python train.py --head_dim=32 --d_mlp=768 --norm="rmsnorm" --norm_place="pre" --norm_eps=1e-06 --positions="rope" --rope_fraction=1.0 --init_std_up=0.043 --optimizer="cautious_adamw" --lr=0.0015 --lr_head=0.00392 --warmup_steps=578 --train_tokens=137400000 --dataset="wikipedia_en"
MLP neurons of a small language model. Each row is named by its layer, matrix (down: output weights) and neuron, and shows model dimensions 64-159. Each number is 128 + 32 x the weight over its row's rms, rounded and kept within 0 to 255. Numbers have three digits each.
A block is one neuron, or neurons of one layer that tend to fire together. After each block is what it responds to, as a language model described it from the Wikipedia text at the highest values.

L2.down19:170117118171109116109154084129111142138133153102114170136062137136165187077147109068101082107170104109175139137102070185123146148091144072120216162112145115117172161118106150166074145130147144130122112076058164051099139141132087142136088094133174065098143147162122105112195109142138089063
L2.down48:083067172113139132100143084129129177142148115123157124116082142118126126080111166137135117079119164179176131162100110181193162133087136158074121172102135125108140128118108151161097150190155101183091089059132135138115149102116092102172112159148165105104163107148132177117093088186109155095
L2.down54:168151149148158152117111087100130102089123114125136118136126172137117145156125224061173171133124125122101144150130113225124162205144113117109139097083149115125082128154133201152104084122121132143158101157146049122180133082146141108147142126130134114119116097144185090132181182213143140136
L2.down59:245214157155116133164138126101149176124147132107102136103090127122139164117151121150135092111128112140126085171155148164179119189107170111145163130125138122093117124116077187198127114194161199157101150098099168119135141105154089127122164110126161126080092093086074185078128158145128103086
L2.down297:180131095131143130105124085105143215178135116121042106170075122131130137137145094108150140105147112111156139133128101180123108166097161146103152157097139085123082103166126134146169143129151151182158103060091100166128153104115055146135136111098153084075159105109098146099146152173098130097
L2.down456:167087114162160081111126091128154156082119182121135134130080141121117146141119118111120110112095152180162125139111127106163106123120097088072103160137110147079142161147132124152121134174133189169155082133134098162147113145137075156157131095108223119147147140129123171158143172160148116138
L2.down543:170047119123084128047150065112145209093115158120145175149147136108123163141112164157149202078116133158127113098099111148176107098120101120101113159088116115119133107100083092144123123187168116191120139115173135130142131089082121122176121134110157119112148052144134112165100118148127100077
L2.down691:115130167054093065125117137146162163161151114160123142126176144084183108166112144116041178157099141143170119130149137121184082092150158146122083171133138100079105148153110138136182159148117069081157115088138118070112148090078123150198117127148151122180160116147127152138164109147119094099
Responds to: Split multi-byte characters. Byte fragments of non-ASCII symbols such as the seconds mark in coordinates (51°57′46″N) and bullets after list dashes; also split word pieces (includ, up, m).

L3.down22:132166152112121120079128140135078120135085149162147158075184143126125140136074043151101052088138113091115174106076099085124111136109137105164156172111151191022115118139140127123177143061162100106122168127173136207145146172093116151103140090134181145171101132163147120129188095113163187134
L3.down69:156133150125122119181073105083134170115124198148132111139124136153087224099122165085169069105130093072096072171108167106147151147156136161088173152113168095107151106125064111139127157105080153138134028184107147098106114120131111138154126163154148142127163147078106096097130166158146114147
L3.down110:123156094141169099142083090113134167117127153132116130119112141088112118174122126075113156078083177152140112152160175189101098095136133098143120113168190097115077170194133152170122125146125110116161102103131023102132091092131105128115128134155113116102143146172074149079138140201091106138
L3.down265:145233138093102190118116109129128152086172121163094159091114157154135123113081122084103144118090196063182116182153146184133165125099117086117151123182190135059105191141130066168081155129119154169141141120164135120151173115130112138143156094157159106161093136145134150087130133141125110153
L3.down401:133137167091092098165130148079148102161109072101102199099089118089112102127156095133135105122108167132095149142146135069101096130096063126163104158120098087106120122139100154137177149171136085139213157127131102166143094164141112217120105121107099185126086140129108151078180122160061094069
L3.down472:114093104173169087110172130101104136190143146110094161141170086073103134148082136116111137141120156135128132142163148190168146100151175149185167157097061169106083090061126149172130173156192126110085097076114074144109118112082100164095146139098154197118174107187139183077141151132088113071
L3.down484:138135163138156126149131133080160173141111134166145137175106119124118153157120146136148153117115200107100162122152188136167151140161107147115116129133097125146121176168115143138143155066124065141138110115077182131098130141131091184146097097152140221129149174138198241156115131204088132122
L3.down652:129105149131161128127110131178151106138161109115097187165081104095105149189175170071147146101188224122106112114197102112170128134127073140131141177121087185111086112162111146135186166105164099145149150152163171136161157205132134098120099089107166125068155131147149141082197136164133074139
Responds to: Split-word fragments, coordinate symbols. Mostly the double-prime seconds mark in map coordinates before N or E; also first or middle pieces of split words, e.g. ex(cerpts), over(lap), ag(riculture).

L2.down148:109127174094099042069156140213179132108125177126156153155115129119189075117143094108162154139114131103068116121088142158149101064129124170141147130138127188160119140124144106157107130184165095125122095086152133173174156156103095092188148087138127141124181110119115151143114102145162105083
L2.down192:174112095126134107068131126166096142077154190174083162155151099163153143070123136155193155069127180083129166141101171128165145072162156119124192127113194084103130108134125065143038155132109101141087131151188096164119141198118081146166163116094158138105164136148118164127116138157137131125
L2.down325:088149208090097092034134082148150106113157110097159142154096167098190117127103123151154170134086178101072070104149211162198128163085147162133137167159179160118080099115082083171122112147130156107113125109133126111144148115156098086200133096140143150142160091127130150097138160204173124102
L2.down565:117133139076171152051121123168069139095145165072079140135125093155107156107119164137097169131146145148126163182098101140133127153132117132143167141116155089123131200163154158109092160131114159151110181092141146128079123121108102143084156140110158093125141136108154136142141144158154140115
L2.down614:071102103135110160083081135149110126119086181158115151146113093117161159113087149167142116100111150141114181106130079108141145096053132169069128187101138132121109109142164107118083168159110096102142146046189139172100166096107125132176121147120166168107125052139193201137100208174061121084
L2.down636:120086155093147145062147094178034173159147199111120125194121134168096124107164154123088102093162060150159127148104124143115132121155110115126166138163121123121063161142111136138095151125093217146111159134134154125045082131092101091117175155102152100105133126123163109131139112115124119099
L2.down690:098167106129084034034093124174144157124191156101139100156116171107135093202113145099113188154086162114130106108102170199169126175123192150089162143136147156110104098111112099175156128190074170124139112102152131144163148133125090089201083117134131139145105092105123168152130086160109134056
L2.down705:088049187108120099088133099176087120146142210108105122118115133155127103086139153133117096140103130116146155110115128096124145147140088100151157118156108162099138180128120159103066172123138151124070163090182160130006099136117100097148134205110118148069132151108143167136124104111144139113
Responds to: Split word-piece fragments. Mid-word pieces like -all, -l, -to finishing awkwardly split words (sm-all, contro-l, in-to), plus invisible byte tokens before foreign or quoted names.

L3.down185:144050116139133104101073121140166127117112165119105200099190132123139156179139166090128127089134144102106118122120106074112104101137136091106131115209142185076143079133111101092074122035155109064142142093228080143089111151110152085119134115114163143133108140114119133120127129169205111143
L3.down236:144182100120093172125152120072179137049131138170106158041108117128121141133109132104162119145120169188114118100157114137116140132084174081105160122109106133111110162131144151137108162184149126167180166150122117169175150102106143134114122167139218137089093130125094104081118158165181141097
L3.down355:104113121094165133115049179096085114093124153169177133097095105168082103116121086104150058097155132135116173132145057119094181144112049147153136137104146171115075117120158125137105185149121113082071183124135130089126091153092131112111154119078086084080082160051122088169134126144124144148
L3.down371:136177180127105091111174090147137174130106107190104152092138112086060056163116112102126165126101184113044126079146149127133145131119114167128141146126127078120134129172116111166150175100146139073150135114193088183117160079104148073153162146110182154151126056110117070186134094112158156129
L3.down391:162189147098156121127187120116109109053113128147135165108082115182157134167083085117169156113153247132115173147118063108130168110106140073112139155180163124078136124152077118150120173116158105111182122118133069091111103141138106144094129078065144155099102126134123071091165156187157089135
L3.down457:134125134173134130117140146131095134118104118140127069163103143108058079147105110154135123147135108168131138131116067125189157045167116136137158162169177093123073181172151122089155137090133121148109182156141107124197095080137088187146122103063115105186107101116112112122066133186157112128
L3.down591:142125120144118120118136110105153131143134136149129194096146078107106159183127057093213161100144172084070129118152132151177150107131139153112120148093116138136139145177124111122133169129175103129143178144150075081120116096097132082180140153088172059078092107143134140166091105191179117121
L3.down593:079156162095131079156162090114134109144105152105081138141084111125073094180144121097043133106125155111152135157130130041082146113134091091164128150131101176062157098159131136116156171129142088073183145108156065094137149153147106124114112093129109128139198146139153133174190173130170131131
Responds to: Non-ASCII byte pieces. Split byte tokens of Unicode characters such as em dashes, curly apostrophes, quotes, primes and ł (Pompey—the, Nizami's, Wrocław), plus weaker hits on May after On/In and the ish in Turkish, Odisha.

L2.down80:159154104141146096140091122128130147075104181129107125128075102107165079180108132161119164089126179117077099192189110143180101084128148072157087148108081101090161117110098074086093109179190168156122150089154097093088170128095131153150211155141188122145071095125121183130134155160111100107
L2.down245:190160159142116103102121056118161134091098158141113162091104163136150066174149116090153141117106138146097180087152057135172095122130143080088186169119169120126119145151166112093147174164138100085158120112134087110114161068105103115134145121082163121145160151158123173145132123182195061064
L2.down400:134102076142138108087097156155168118090109196120093141092116110162092120126110142090147153107151147112084156163138112123147141088100156090129101138128123093113121137112095093180069080167126153154115151111120063126076135156175125120129138120159186099167106142162082153178146084151132171165
L2.down536:155102105127162049154155187179162164179140131148084109063143158175156119147128143121144140099164185187152146133114108128139125089152137093076083219094135100118117152126117127107093124136143119094140155146117118183126109091158083126172104126125151058108135144144078091124128141135120140125
L2.down568:126067125110123055066143178177179208127131124144108155146156116163209161140121152127179132146158146118171175112115105134152168169122196116080129138136127126111178095174102115177104155105160120096103123090118119136129174083162080184141160117100166106120163131155143107129114104125113148107
L2.down712:174124126114124087114100113114158134103104088121156162109158114159136137121158121096171125115147178173221128166102109164163159137089132103115170108145149106081164139134123131219122088086192103136096170087157083154152124087144084132171149084130155089181143140143107177104194060116157113066
L2.down721:147169063164144096068130104172123082106154123085062128089092113159106109133121155181125139143047147161144127092066092168121115139116171168091136112128079109122237146145142144183074111072173097150134148071185157141107172136131163041154136095130153135129159157103145148135109110138123089096
L2.down733:120138150122118114126131156135131141107128124188088163133077142107162109090125160147117113140170152085140189125142073102165127123108165112111146154157145126124189140085163098188118154130182112076116133100156093144123120158109053106149154152116138069092122123099141115082115133204132097119
Responds to: Unicode punctuation byte-pieces. Byte fragments of non-ASCII punctuation: em dashes (Pompey—the), curly apostrophes (city's, l'amour), closing curly quotes, and the ″ in coordinates.

L5.down445:101140137122168141127066079126115114121135128123165152111126144131108063148135164083038149140198131143135130133131173144120146135118116130104136095107152133113185124130193155116126094116087130097143029158092173076123121140096130174061107170140101131144205119082140115147078116048165136100
Responds to: Word continuation after initial. Second piece of a word split after its first letter or two, mostly table headers and list labels, such as P-art(y), Ch-art, He-ight, p-ubl(ication).

L3.down61:139116141114110131082130114209114123110112190148140109188156072170152131115071129077152135069099145122092154150146158124168121101063104146138157148112119136135139181154088107180098143171133151085121084096107102161042183105198102111154146152167150166049159102092161179139154191123147146104
L3.down76:122055149090147135129112091218084070119149141106149097168160116134143179108135137090175173084081135134097137154157193100127125112066118167162101140104098139138107161174087127158122142149134111134117082056117115152023147127175079110162117085146115152091146123078160185120159127087102111131
L3.down204:131061125075146142091139143195077080134097182081119124183171057130120159105149131118196193113103108110128138156173152076093131149079122167176156148168100151124113152167080097178110141125169148087137133115115105129002141113163082087155162116168103163120146143036128162136154138163130132118
L3.down213:103075128081174130076102120193068071136130144124159095179137100089100132083149158075203145129127122103112131134156199058094150113065103138171140141175113163102135142169089072173111099141124107112113133095148101135096125130161093110135138133198092184076159134036162150133129154129112133126
L3.down254:143076120092180125070143083207095078101125134112113093157152095131124149082123161084193162085077147124111106160166183088107133104105106166178132140104132163127102171134079117198101106140130137099092054089096102146038180085167071120167122090199104137106188116099137142127150162116104135115
L3.down486:109103134072141122097100107205065069084110127125116103180151095135137126084141136098230141109082127117110100170147192079115108053086111160174104127143136163124119187143077125157082148135137122109138104111111132125049130121166089130126105114182108204084154126077137190135161197095105153109
L3.down599:137068153071164134129084093198090062095140150129111121158156084123125136080131144082187171079095132102141150169157173078116159114065092150134129109128143140108079163166065089175095105128165107119127104093084102133057130113166092109182112105189079155087135143060125162110155160140102113116
L3.down656:148069120112089088116126130228075093084124178119151082192182134121155177101135167116199134102120128128090113130102158109145126137081148160113136097113119148125119221146086140184095104141162130115084087123110112128028128128169098149153111151181097168091177137069121122130168161091113117109
Responds to: Non-ASCII punctuation slots. Byte-piece tokens and spaces where curly quotes, apostrophes, dashes or bullets appear or were dropped, e.g. "Cardot s", "the „Deutsc", "- • Density".

L5.down60:187059158113114198127135122174075143107119136127123154152120106146130166135141128119108127149096128145192174143170132092032103132084158130134123135142119199113091108122096110198125147114202190090112189166164128137057142125165148096131069114108121130117162156049106135121123121137091102150
Responds to: Mid-word fragments, broken punctuation. Fires on pieces inside unusually split words, like l-if-e, r-ad-io, gr-ad-uation, w-if-e, and on mis-encoded dash, quote or apostrophe bytes.

L5.down346:150160129135156147160112131145081137113125155094088078134150040109172126072136100130124137140104086161135141151161135092112152087143151111155099043183105092142137070106099146130111027108141143166061180100118128118148104167111061146083130162128141168162098130138098101172127111120146124127
Responds to: Mid-word fragments. Middle or final pieces of words split into several tokens, such as ag-ed, F-ore-ign, Cl-ade and inv-ade; also garbled byte characters, infobox colons, and this/which after a preposition.